config.toml
hidden_act = "swiglu"
final_lr_fraction = 0.0
batch_tokens = [131072, 262144, 393216]
MLP neurons of a small language model. Each row is named by its layer, matrix (gate and up: input weights) and neuron, and shows model dimensions 48-239. Each number is 500 + 25 x the weight over its row's rms, rounded and kept within 0 to 999. Numbers have three digits each. A neuron's up and down rows have the sign that makes its largest values positive.
After each neuron's rows, "fires after" lists the tokens most often just before its 100 highest values on Wikipedia text that the model never trained on.

L2.gate1036:504511470510516486464479578507559492489542514480471513507535514476493517516543487515505531513513476530443458479540463474515500509522536492478463519480492508497514530495485483562462461537514484467492485509534517500542530553510500515475523462498499491496504541516518468471465477498521464474502457508464530500476510471503499511530493468490496457512494488524462492488471495453525521510471537440476489508491524531497500503531472523481463503478468489519536551515488484485509509519506508494520514521493488515539515519521484512484535507478485548529533495478492485524498508461502529468
L2.up1036:539489551492486482526454517475517500512488448522471485534515485478522520507506510499527511525511478474540542459537516462519495529498527545510502473558495496471536495507508499492507463473512457537528472507530535509467511469486486437501539469573549499488517497520520520478524468519512485500480480507537519449490514492497469471503501540482487481482455506490489511517540484471489482499505480500472516491518442522483549520477477499480523496491474488490476505506480474464516485536521487509502489512477497502485488454484509500511468470529486513488486484478495527516511544456485518511
fires after: " is", "\n", " was", "==", ")"

L2.gate4:524516477553502515501492473538481517469533487483537470470492491484471496528525499489477511470517490490476535480495475562542478481513518475502563512507525467496491478552487475487495558538513472488489457509495542456474471488517504504531485501515512532502452478490485541489498542565497494525518474520485502505511503497493440515502534499514484525525528497453501550550533500504471453490482505472515508492508494486529524500503571527518465464492452484454489490489512541468488501504490526497495449521474494484526469480518502442536480506459480548476485460488512551529515500526526499505
L2.up4:501512499517502493550488446496499503446488516497474483485441495496500508562521495500471468509539557446517470531523539531474485506457502457451462532535465479508485551482512460477513514505506503550511536514472476523513496472525479488512496502530479551527470478503489531486442462500497441488479487507532488514460539518463474518519536500487500516501490483516500481546527510523469472523506513481504504474487512539479483480516501488550509517560495474474508486498534490491527465525503487517522476544515465538448530504484469485479495510533505513460536461498513498518474467469520510486
fires after: "\n", " |", "Personal", "Early"

L2.gate392:503516515524509490510506491483499555478455548497499510530520510480496450473505504510485497497458506491441475478510491504481482515522477488487489551429568486463515485459522533491540490518493530504550502505499467440512505507486531528509537518467500461526508526517502529528527481480457506492488490493482499508506483511510461492463486536492482513474523493523495519527497519549480519483525472501502480490529542499441495491536507566493496505520513491486539490539509527468463481516497514500492508476495523534488509542530498521506515519505520548488492520487482505488531518503559495542
L2.up392:451468508510508499489471476472482530529467474478503455526495470496525525502491514483520433527504545520492511491481454478496487515524522487464507508493553500450509508465493518503500440481574493481509520444487502500474465488543453501500498513507536508545514470506520483494515465490514492529489475452495473514537517499521517466474514491508520491512508555483493528468492501509515567501472501508498467519495474498501549477502542522485506505539475482477489499475477452497561514515526478491478529472494490549516527516551479493471496517461551507501496472479482520459491490516483462488
fires after: "\n", " the", " ", "|", "The"

L2.gate1288:491523535524470515559506513506481470440442495530519483543517518513470480509508528512468489495522504539453513564465519468466485487506506478495539532505457478524480512457460486531506530539485492517493498521494518513540514505529500469531539479509510499475540473521503534510510523523486491473499526454500509480501482514506523488499478476501507496492454461504476476544497513528502512515520496491471465470521457532516502521508497507524448486497541540507496511491488535553527502460474523504457511461506493482493502513483485515522527518522530500486526546507466505462513515517500486525
L2.up1288:516475499481458531554548482527509466473528519513531472520530482529519492484545546502506521474526495455507510560527505466518527517493504489515573496507514518530497518473484476518478515507498527558492486528536480477492483505481503505475544477520479506525479537469495515495529518523508498510499529447499488507500491503510523490549526487498472518483509517518499529544512530526481535516526491508502470517490480521504483518483479505500466488521503514469509499503519475530558470542508505511491485440493485524510495502507510496517495522515540467483516521517481520489549473516531459493
fires after: "\n", "E"

L2.gate1564:509502486465526500522520497497516521471520502482503554498474517525540503510476488495493534540507490483438548490500471496518464505523506470452521521510531487562514485534526478516534451553531495463468488493544533497505488531526525530518530489486523475512441486494444537529502526516485510551473484508520502503512514510575499516520479469527499526527553484500556488545497503462492486489470484514474446523454493552508532522520492534503524539477521495485516539492492513466528522492556495496462462488462479516508511506515470548531455524479513524475460486491553528508535482530498476487
L2.up1564:475499526513539534550481527512497522515499537504506522549485480470487500483455504479524512508520505512483530486470515467477468474524503533471457524501537508498506485484493456524499491516520506515475525568454538540522467475529493471477529493462544486487474531488479478522497536437464504506499511528475455496506504466508464515539505500517521534499545519468512512516479449498491461522506498475465469508462506501508509542517499481544458504500476520500511502440483533521481532502511454510495435465476502555537504516536449494507478519460485518559502511484487495479452542507521470546
fires after: "\n", "==", " /"

L2.gate1208:420507502521494542507460484486490467535514480471472525485499509525506493487508557478483541507515511489489500490524492506524496490518502507503489491488513515495490503485484461487509524505522514527478547512473476497475511477480516467484496489502520494491473537485519480523463470478458530492451444534536509458538499505511479500453494516514509477469484474513490493529485498509510463486496519514496529459510462486508509477517488480523468479497490554494508531487496524476519503485478517514506478484479498505510489513514519516488498494500502515515446492452493504503507463467509493511
L2.up1208:528478520515486541508500501521517476501469497468473471524513527489530479526530452496489541530527491462471521491525493486548522519457476560496488503534495464539492520474478478497512497496521476557529493506486488502541531459487499475519486518502485515530468460553471463486512491500494514494477494449481482520480486502524517529497519504549464497522479491480505524460516450506497531456458485495519509441514505483509511524489458501520477503503476502541471509501518483486468468503490511502468471516505525536517572520519501473526475485520480457477501512520462515506492508479485555526
fires after: ","

L2.gate1625:477458498482499535499478468497481540468512481510529456512498478526561484463478482489451499513478525477517509517488481504489493523521489515536515505567498472531450455523543463497471508492487484536484484457452503491495466515513498485531478500526491445502505512505484490529492511502444514463478493456522553511512527501500459501503493487486487445479533544523538507482505538492491525550484468496545503478514566477493480507505521465496525522497521498525489481481500486541540521494551456473506489528474505494484488558487491504518521448510504473480488500529490488516543540452511515497
L2.up1625:470494494520449482476507524510531518528542494496506480464468473531461505518497535524498476497471493483487514506521490467508459563465485491493474485467461505497519512493489541517561515442443511515544512481512504506472485472553503497509506467516540505450519488469528512496484451547509461529512474451502501514501505500537489499513490495475491505509527557533445495537507544501507511531485490500492474520513502505479490476474554477456502507457462526475486508516475498513544484493563497474509510532445500495501469486506477477529462469547486440513502536538515494466504479434539467516
fires after: ".", " ="

L2.gate395:455472527418478489474488465532493496480506480520507508468514472473511491486497495525532501491467526502461474519468508488497474477482462541493506465507505513519468540469564442486483526514521440506479484512511559472475476501506492497463488523478504520459482470532482518494470514511491472526527514491504506535468513462486482515452522479520526563498498478441527498501555501464485494539535502514516481522472461488508480511514496501515510516506525495513514479447499512506447519511525541504491506498488471517480480489500486520468529482504499463515554492453488508509516511493469508472
L2.up395:417501512491500489529497465490488497457524503519511511489507438476496466512479513513528513511475544484537504523525511492509492505470476497464493490508499479473520529490538493492481486475499472543487496492512509460513503495505521481498510542512499499498467484529461504571484507533504474563500509486463521538480518493516510501518484469485511545492513516521513480522530556473481485528538485445477473483487461465533487498499482497505482542546507474542491474454483533516463515487499516497512524475497505499484503461468482493477511451479525503484520503477473482538517479513547498491
fires after: "."

L2.gate1608:473486523534496503517521512508463495532540512500500485501519484531541484540511494487511518490485473474477495544500463461470450581496524495514487487523521497527442506492463478484503498534500514525488469537481506514473496482510530497508491527482511467493459530489505500536504499448501501509474499520513509496485505468463494454519527517466535494518505515483496535530487488505513489518533482501482518563522508534566541496504463456530479537481505483513490520482499475529504500459528522509466484487487518548481439481517527460518518496529511480494563504516514485535493518487517511516
L2.up1608:478478497487545523500489449513489451492500498516548517534489486510511513481488491509551552517506510483496486480511491495487465575521472530464503530447489534406485518482516487518481548557513499466454489490492460502478495497467480493518498493463501513497510478539523514495495540526534523444459490489494545505483498498484466534512452452470520525531523525488529475506478493475522509495469505464487502523463505479541456535520570521494488468500467516467492513486488514500505537522470520480474532487532504502502514472521542488530522509518501560472472515515503514548544500499536479458
fires after: "==", " and"

L2.gate433:471505466523555548515494466490467478518559476449531500479475480509510525516499513486501551477523543543551503502470493521526472527515523469473540546529483489513449503441493440462511543512504510504488512481477497495517492483505499459549430534544476473453537544513512506511496471516518534489475485521491484493457503470510461525503485445510500503533458521501498502465500453534500481482472488477531471501506519495491474498467497482509470467475494472507475482449508483492493467506526465524475492546539477519495488496513498506531445525486524490484495481564544465526513491519531503517
L2.up433:527492504499529487547477483537439524517541495517482481509482509480520524501488536475478508535500483522548537485508501474534491489477529481487512497477539483498480480468480472514535499467485520512524475485498479521502517526532463522514486499506514494475532482506483499495478527524529480519452449465539487525497538507520485538489500508541528507536481480508497470489468496481511423447519486526557447471470491501512481501512503487472523473504501463488519451523525531492503510458496535506479554506498497512473518483500467516495547556519487511458475511526551476513499508472495512495
fires after: " the", "==", " a", " his", " was"

L2.gate1416:494509522502504525497517480491511530510482457470473490483517543500508551494503467467513495527470467463470500510473504456503514480452473524521475529533495464492495525446506510535469501468470522443512459542504530516509526485493482548467553518482510478490555473479488546539524503439494443487471430554547505533507489488498515510494510498472529518459507502512477504511554514484452551478475491527489523498487513506470463514481529478488492486476505470499502505469493503477505512526488546503497577504470482526485495466467446520482469503465512508447503497478509487515488489512524503521
L2.up1416:501526539525479477512543461491512517465511503477498502458503564490508479474501498473523479527512477504476497488513511512489533484487543530497445525499494473438510528520484507517499516511511495479526495545467477580516463479495547494520497527493519469532516495493492478498509479492478507523439502533490501501483544499478470497521542481504457491500549481493496481515518516509502530504482498511507504535524536506492471527479509565511491483520490496502490497494445455505498552455443460494492498513523472494487494465527528526478501525511473486483507480481467515541496524483492520514
fires after: "\n", "-", " |"

L2.gate501:564490481510524514500502526455514516500467487452445473506520514496531501524474499509508511518477510503503522491470512505518493496475515499483494508531507508499488525537498501499480479498509481499532505509485534526463450488519482489533476518496500529490484489508507508506502503482535468527448441501501479514467509511502487497493487472523469520524518484505536544475479512488467531528534518464521488457489506542496476528501503507503500474500481461512463517543491502497486472502519486507481549516514509537582507487502489485543476486491513556511523520489484503516539485488525500517
L2.up501:454487485518502531503504474480504478547499505512457485488510499466498455485528523524514515512482496485498507482520494499494483488536520485493474481429510516529522491507503523488487518505508505507474456489495502542505495464502471488451489561514468510518483502506472458469529503518546518458503473495499474452505544522506517543478484503486486479521556502517486506476467530461500465499464517520476488527515471532462472485485501471486491515533505510484472535520510496521472475522531466490518480493523542504512503513512507463525484499495480534503492521509483527486497486459472551460
fires after: " ", " |"

L2.gate649:518526452468518492502476504482489441468538448503529484497476523517508501537498499530495449538500536518473529488483540510483520511440506487465497525509455495510553471505463503507510527516493466539512486494475538520506452501502490555503484481481550504503525490473501509441506521521472525472496483519507520548530516493500557513451474528486511499506452481537493462516480502549505501479507564486525488464473539472510538510514486513539501515512552495496508503516489500472480500552526495490502518466521521501464533528511520530468487543477513522491510498487534508506513470505473485505
L2.up649:497554448488452502545470489453525483499503501485491492482527528542468473461473523451458502510457541529462463464488531528481533508456563504506515483496486513499534499486537553555520492523495506517525480470512493504510541497469478512493512511457558487483492525537463523426488489468486502493474491514475511552478488494503471462453462536516515449490444549550501487506507594520499499486528547512475511479477542488525544528529505516519496496457527476456511495511514503509474488462475478528476493475504489502484522515513506504520473487453482480503498513492511483463523515476515494534
fires after: "\n", " has"

L2.gate517:507504534506475506479473539495544504498500506496509482477471463501460473505497542556516492492496489502490513500502538517508493517500512492486484506493515475481484521478578497501474442495482509526543514495487503542479551522488481559520499511545530526507495500494539516483482507504438481518503505490509486493489486544475476510482498496464512518516518474477556489542481540519531458497474454494475472507559483517474454481516493521499488510493499489523510490457537489482534507523526505482476469562503515499497509507498448526491493484451448512496520516526534503500527504522518502546
L2.up517:480497526456487525507495492518506484502496497509480514473529522499497487500526507550489555495503492541487496508555510498503503520547516449469528478513487489473489514495513523519501502468492512527464502509527492523548483514529495528491527509524508470501480511521493515477521484503475496487505515463492550515483470505446484496497508502517511498508488469468490488561505483432539426510491478536460475534490501512515495455498501477538542514523518489546496516536520458478525510518519542518478524454493529516495512466494505489511487513538540508517526482529486500521485492502488468484
fires after: " |", " ", " —", " a", " Upload"

L2.gate1500:482527473534488480484576522527496541509506463506510473492525434468502505496487464517500501506476490483517541511471480467489453505480494530515545527525545480497537517518516496485510524497512493527448473485516518522490470504507470540508463564523515526473521511448476466492496510531516487492549479494512510493481511461530549503498514482546492486503486522503482494472504528450502516514464505511562521495531474538505472522503469524506501514494447474490535483550490494483476471491475498510491513500489516514491518522523512487509533449571534503515538479491502474488500468484477526500
L2.up1500:458538500490501460450508520487527516522495447480542469517512499476517462514466487493525478551480534508468569551476446506507532494485506544521554526505526474495487531494532487518495525500491461509521458479488518499456486517513493534505518530548462522501467531494494518503510527556536475512499489452473456497476547500496477500469528469537466504480526497459459500486501520484498511495544500494469519496501483531505486533529510547489498513495509489492549490550489497513522508535492539492513471478474458488532512485493479566457524465510490545496493499532473426477502483489499482482
fires after: " (", ","

L2.gate606:515493461490494524475522511480487547482511480521454488472479437492498446488494468461496502470453533481472550469466510532493471519514438504435519510492528471471512499518474544511495498476527465524496511538487459512451508494492443493480503472525536521485470504464440493475483498488514505468526527478493521510468467527505484490452499519481497495515472518473467498490527526486450493504451486518476511470455505490500488527486523544513490556520477482452485491479510492523480520518534489456503471477506532494524512513523484468497515485465485507497536474469511469526469498540471488507
L2.up606:474525472496554481431490515489444510483542456515502504508484506503505452523497476505504478521484486502506560468502515534481492463473420502507493542493594428461506516547455530519517495471508492505496525505477499446496475512476492529493477482511551491499510491501491508506495493460501523461525526516511497475477520541509521527518520521485530538536550479503494505529503490510466541524474491512487461509479501470485531518513508536512478484517532479490513511453485487521531473536532508494483494492456514498517504465529530512525519474474542534471482536501584497480479511488515490500
fires after: "."

L2.gate842:467551524523556527487494533511534491520478509511515477500496535510506492513502529519442511557556458537442511457469509490536525525453454516502482495491486503492504537491504491548516464503532491528485516480504514490519472507500470507489473484485424507451477470541526469518525482496528489466464510497529501522471521521539536520499495480513521532446483529469514516450509483519460477507507489490471537501481498530523481482496484500455515492462529533515522500496497503563486494483476478522436440497480502476474466514545531471513516480504503464463503528482523499494486464477507528503
L2.up842:492461529574462468476485522541528486499491492483532506502492483502507505495529506476525452498486524541485529473485487548520525442478527503522475485491467511474508533501498519504540489474529485502522508493476514510516486505533487465485506524486514473476465513507488498510488502586532455457499501472496481510488504527508510504522545524516532530473527529521481507520531488500464523489488493517504456480523472477452525479503507519525488546470492471466523493507522441501497478496469480547511486548496504491447567539510514478511474516507512481483471485461487523561492483496485460488
fires after: " to", " (", " that", " for", " served"

L2.gate1134:474480478490453481548441480493474474549519480489446499492545494540499484470530543521467537506506489507496547496506547505531489485523503503546524504482460489542486470528467447469503473525510516518497472478528507471477464490510488493518503494549508451514472495506472513475503482507498476489491533497541476525528519466505507450511514510491510498496492459521547448446489455485471452470444515470472506538536509500476455528486527479499481505494506476494511487504506523528513483504491477472483495464500495530499499503528487507503535532494470518521463544510503525488481525473490518536
L2.up1134:461537526493571496484511536462526474448516495482511486463580526505506531523549496534517449538504528533478489484514484498524536489484490495488483489536462499463536510492519489509460506487500539497479486545508493486517532513447529483500486543512490506450519500495516529520477523529515474500502479493490514483484503522543496510432516499541470502491524517480529478498480500455504512538547442485514481513506468533539495500464470488466526527485471534478506497509529471519501510492539490517547499532504506512525539540507490498470512494523480494501494499481498467493465495496515507465
fires after: "\n"

L2.gate399:493501542493510510495499475463500513504507478528520528522503503500470521506471505467510467490480472511479488494507492481480466483513477518477479521453462488497511494502503537562493485529531502482507516477524499499572491489492496500497495485529533514510476465507487468515515518471473512553462516489529501529497537526508475520533519425475503524530450477461520526503521516537547463498500547482496502482529514455554459524531464483545486479498472493463486501529489500487512524495513474499507500492489507499499490508518480542487510505486538516458521473524489449541490504513464492478
L2.up399:462512543477481481498485560464506500477533512463482515471519506455499506487547517511533445496508494491504478494497499476493515456495512480472474467512503486479483451500480461460485478520511479497513511452496516509495496480504513498476542522506522488492505476482476522525505545516513517509491517488510494445508486504491509525484482517511526492565510518534482469528487467500469487521468501483540492494516495476504523529570494463496509503505491497507460542541528516480483493489503479548521524506530475502539498486522508486503453494486499464530496493505491523527449522481522493503
fires after: " |", " in", ",", "On"

L2.gate1546:584484519515472458501463511502518505542496525497527479538501499514444488504512503522542507494485504479504512512462507514526489535502477509505532523518509510487505511506478505529511510525484482504475534466514480496489484561512534475491514536465488524491499517584467503468456508483513558495515508481456525511505492480491498535463495466497472487461476494513517506480510443499482488487510494477563464477457484473508448519476538537532549498523467477550522487515508503516480494463575512458493481530516496472498510506509544454514483496530489454538500475506458480498512485477521515510
L2.up1546:512529511513488528507508517527491459542436456550513505501497437489505511488509548505519489532460491476488485488454534482541533514500479464482509544503497491468503513526490482499516493481522477499470514520442514491470522556523532522511554522469449510494504521515489461489467495511495501501543483510482517504521526512494529475464533491473400497499482498503509534512526508490493477523524480449520489488528494503515498498516488513504472512522463491452494461464515478528498463495464513499493482515488515492526501513558464482503508514488507488500512494505523496491538502518540560526
fires after: ",", "),"

L2.gate213:497516487513495483514481490530499493490485523506491478532521486467489524503515453511513455512505520511499498446471452500527501473468456494535510477527510500488493451521500512488508485511492491506448475473484553526501496474507514489528479495483539489498504488498518478527475506487515470506529482521499510511554469487487481532534430496490475480505515486503482466552496479485493517495510499527509544511518509534507519464466458476498511489510450457480494481559474485519515486494484487451480511523499490477504509502487523484521525501498532474495507470475460506541487455498530480525
L2.up213:545485512501498503459514489506493520535468499499537508502513507492519485493509503432499531496468528483526460501458455560504496513492528503477499546485462480510476520522533544522482466475524556514502508499513504516503525471533454528552484510480482516498512495427526513548514445504485476528506514499475470492512497511507502530507457458509515500488537472520525507497491492471471496512519535462497484500538475469532510477468497538525508501449529524501550479465485492517495508530505513504472498427527497486473468492479506490507484478516543517480500487514461503527479495496478526520
fires after: "–", ",", "0"

L2.gate1016:486501488504465533482492510467480494500477506503468501509497474476529496514500510509531523527496509490481505487486458490493492491509480501492549487506487507472489460522455509514498468508514503530503588530447473490477519506497477492517484483494473486492478500503478512549508442483471504479514495457463480508534512511482478528469514479509497492456542468498500511499462461472526525499486521556492476467526489495472495473490508517501469495504507509464505506483516536527483531525512474505477441492545543485429520447514493476522532507523438527502526520484485500497498526521481500509
L2.up1016:462474446508519485503489515483521531486503513522509506571503515485503465502510498554484527483474505487486497506442495530505537524471499502521531537494452513498535490492538478507482501505477498472519465446460532522504524515499498525492521505510510501488540528474517513504454453492516516522528514477540551494499492513553536514502505500498473498466475480462510492507459454497524499451503479485512539494493498516500478480502458526553495505481556471521490484500517503529493502516503484440512505490525457517497498532460522504482506529455528488486492495513531510525503487503505500536
fires after: " ", " 0", " |", " —", " 1", " 3"

L2.gate1025:484504507499489491446473496495479511475498496506507538458521501563536490511495532524491466504506530539509493504535520485496501473510487473469445493523518502526539480480498517452526458496523504490510538516522515499488506520494499497535526493499507518532547525489471495522488461503490528496507470496513515497474499508487528497517508498483471501472497497499519547491532489498500528487497515469440519473493483489490461461497528477490496493532532506499487528543504515506495494478520497512505482474487491497479538521509493492543521488409495455490525490500514492472542525532475493498
L2.up1025:510540458468545525525488470485466486491518502491498510487505497480556498531499477496507514512492493551533521520512491480504529480495505517518506490511498515450501532506466505505514484514485533480487500541551486476520511509504477521476538487491473499496514524504510534489469463517521522473497438512497473477535474475486535519502518493530494524509549485521508535504535545500518549452464507499483490494502511515508496534508510483526534507524504504491494485480506473480525520497487520444492512526502514499488522514504513522507483512476496501510517533442496498505473494549520495483
fires after: " |", ";", " (", ":"

L2.gate65:482489512548492475515495526489468481496513459495512477506478509504482502497526509485512542488459540521489463518500483518519503443499487491489549544523546535511476492513509507536480518507510507512503507509487509518485483464538527556470539481560537528475460495480494502490490479494500456499474486492533481513467461479457498503510483513507484530522484495488514516425486460471517476475482476511510485526482512521464456460493504456523533490490505546521485517539447502494533520506509470531479538494492504502473497487511511501477504477499528488487510465474472441499516487510478485536
L2.up65:474484492530563532538478493446511533521490494504507473514470477531527509467485457504494476499485507493520529502483496529479497496503487446539570497485501502505464480556480507535493492519489536494477557497514430484484483490546535462477497486472526558535528480478477483511510488505488526483473484543493535457500468489545496463517520514492444478492496497467517493492479502519494494480469527497499500498473549528503517495503518553501488538485497521505492524451505487465501529496489493475524492521448533492495511490487523481499505520505469494521502523494481479520467490427478479493
fires after: " |", " He", " has"

L2.gate1083:504508519528457513455476511489481536500536471518461489483503524459510510552460504487481516519492509504502525507501503491493482508480499492466465473504482556496504495493503532514552483475521506475485535485500491461478503506472499520519510489503502487432484486535445475519486532515458477499480500490495492491534456463520444523468475481499498470503501471555471497472446476473476497445500466478534548455479476460503493508520497520515514541506485517495479475567460501511496556515494505501465458492477492484489478467488507458482486487492520540459536492504533485490491481513470490479
L2.up1083:486509521493475469494525507506481503482481552521512549482493516490547496528493546534464515484494495496494480525512469455492481450486485480489474508479536480501529455518527528461533513516491522495478516515489512469484520493533517535519462486564493497543508519478459493492465528500494492505513511470512519493437518530447509523520507485485467463505551516501507509484510456515510505494503480475460453504493547517508517547480533522514517510501498492532487482452477501492520529501514490540527482509469475495503478491454484492504513484502531506462506489492514523549514485560460482425
fires after: ".", " F", ",", "F"

L2.gate178:533484470541468524537538488461518486512507497516491500525485516511503532485481504541496476509502471500469494495525489505512514481520546567515476528507544492481451519481490467481535478487494525488466461547498455490547483490477519519519490489488493502528512521492463485429461504496445470546475530519488498515499509478499503489505492512503544527501446487515485472512492507464523522466458532531467504498466502511482512483519534517501468465479508512495456545491475525494490506482467535540496499463523525504509508465540562523494475493448504528498490469516493507523539499503529497529
L2.up178:492500488531502478477461512483489499505464512533483521500481519461481486517489486493507522444482495563502477497475528463522471505522500520517489492453513510500478552515472464510450468556481463500505528495472530514547459503497472494454516416517506507477537539501521525530499529523549540500502508553503466517517494466473491501477522509534477492530505477553487476522519505468496493490484525509472515477498531489500479456470514489515489503498536502478501506490516483528532506482472484491517516528475504510504513502556535489512520536523509513511518476505528510506488578490514493486
fires after: "\n", " the", " /", "=="

L2.gate993:508492516506479509479480470515528481454499453473498496522507469491480521542518543494489501530513521533535511538519482494518483498507512491482538472495492519535543543490508491546498519517525453546509493538477470450480524533490490480497527496506497467503508449484506476479497533547497508474495515492505532501557505518566478525497486494490529498498480507502480503491466484520462475472473490461505520492481479461476469497495512446514481502518558467530477508455499509540475510512548468517544490500464488498468469524493461492462485492474474508472546516490540476544489491516509497494
L2.up993:513498509483474488514465510447520472485500509478514519505554496508479491514530507498514514503501508487501505495501518514523449540497507506501516488495493498531492456498494479530523492561521485551533484487474473496472500528491515501545534524497489482484452462534496527529478529510464529478475530474479478512560483538513514511490487533488520523498492516473539518502478476553490487468494514489547505510450531499503465502506513538506505527499517509513462486458516510517479508503528451500517475457480455502501528495502491514497480514466510487504495476537509459534487515524519544492
fires after: ",", " was", " are", " were", "iment"

L2.gate1108:492513533475495476490554539528470518511465513462484455508516496484529476525498512522530557518489459534477528548508512503500536470520482536527461487516537495473474486502487505522503497462507499531462486497466466507508504505472514551537510536492484486482531529493490490507465496488476469467510488543462524496492481473531516511488471475499455526499564486496518506516495531513517521499497485500453485517504492483458502492489491512491493516511496472512531506522507523522478426506545537505501498481475472481513548495454483501491507506441529483511511517488538527516514509517524462478
L2.up1108:476515486524498484537494541505505476486496496484550497480504505528478479465524531448542521493519497483470506515483531499486544461506504500472502532510484506485470485459513480477461499560524484459438502487511497521523468473460546512513437499504511479496537512517532518496474484464512522461460513453521504496519502485590480460521488467500477518501508481528531524495517515463506517494473492509479499522480486468518481502492472484455467487519513507518507475536541455525510503525458547523506529462485501503507512496523470540507482507502560526455523535501512493504552498479504478506
fires after: "\n", "."

L2.gate1331:495481487500537498499479473512483491484506514457514482476520495516536530532504504478500490475448510480521497479492493534510498463442516482486488486451439545494502489466506454515480482543505505488524513481495500491501479467450492498576508471471490516510457470521474485542528547514505496526509524450496547507489558505505479487514493468527512497563498530495473514511521494509517477518513519517494498544526518506467505549506500463533490463473542544517493491543474451559529477498556523512523509519531499532476485555510500524458524497491477487477501530495516482553502505488502538521
L2.up1331:522493491518494496525502490487493469469493535466496517485468549471528500542534460517480507476506515541492481495481512509491489499462505502476517478493414513525496492452480482545479479496472491504522523482499523533480522476545455462483528486469482517490465511519456484523500502524510501516517491471487526517497548506492444496536501477517541477558488498503496498515453478511495502537490504490492524489514531467482538546523518504494510468459531505529525500475466527507518498517518516517463506477487490528487510565517493526541505515460495501487470527480520494511490468502474521475
fires after: " the", " and", ",", " this"

L2.gate619:511451475452522507486495479505515528516469461501526476505538513516542463555509519470486504501478475541527508505488503504498448441498505517524468492471511501538469506509466507488439529478514499478557515541486485467517478523494445470517479515520519505472515482519510525482506400532490513513498477447491501505503520484521513483482505541520486526465540512566528513476496484496518485486553536468468511506508483480473549481551511473552496515492520499445496526517525521492505516467533507503515544488467487470505510503450540487484532541492457484538503516492506484500543499474498497522
L2.up619:474510522524473452564502524499496519476493519463523478492532543494516477540516494518464526542545504459504503505484532462468494472502503453518488496473526468479479524495555491509487528501480531469508488471449533509497498549483457534529464493442500494505495470495476504549494490501546566509496508470461468487481531516520479488479536497532539500505485514543479509516483478498513523487502485478497510489510518519554493493480495463496486490502493514513503498483500497489483482473521495491478495507527539470510535477497450513501511513529496495498512497472528523438526471463527547526
fires after: "\n", " Year", "."

L2.gate1356:492472491499506565519540520505495475452506490499500528524504507493488423480485487564526486519492504498565499508507499542502496513475467490478480474489465493472444522490505532514536477476512474506528488495516485551542499514451515507450541465462480471451490463472488532458472513491492536470527536509477519481490526505508499489471514489503530514494524496488459487471490526494478500468532499503494491537509459487477481556522474520521540465505543508506500518445517441447465523477483515463514487521491495496479512454437490540479491552434478506516485513540510521491479506499491493517
L2.up1356:488513478509488496481494528496488465533517515521494530484530488495470494531500534500492511476467504519495524476507462456489488511498538550486455537538545536490529495529476497498509502505432518512503474518517539508503504494543602534488523488515454497463500534499526512454521474491525531537503523489525440493499485486468459537464472439520519514540453495542470527492500481562533485553496499501473501513467476518517510497508519513509500497483550482526491515533540555453515460493487534524486510494499533487510509507505533451490476479549517505488521460509466510535466489487498519476
fires after: "."

L2.gate526:497493505546517514461479503491467469526504508527522497478513522478496470509507500517512537462462487498480527507489486516507516505501529500489510520488542530477509496523507513518515505474508510520442491465483489435502503503515491491502485501553481528510481505519496509503524471529492508490507522526500554503520510495516510542570486498496508474480471507514502527482516483486509533479489472499461491474460510515474482511454462468456525485512514485541506502507491476497470531466485490511509488501523520491503497491531487470511534494522492471517516475486495492532514504497489502512
L2.up526:471486530505482514523514489476517498491492513493527553484500451465463469523501442512534504481466447512534561501511479503510512525537463490485503493497519474526483499478542495522491508539460484543497469523536493505494479455489471494504467496524514519505510497527499500488480466563532491509516527503532493525515546503527478523504530510530503464496452500491439463476502457496518494524484521452510540468487502479493491483494512471441519468505482467514490531509482523534498492471498508512546491530490522517505547485486482510487502470511494549550492472456459478511476473523517501511
fires after: "\n", "==", "Species", " of"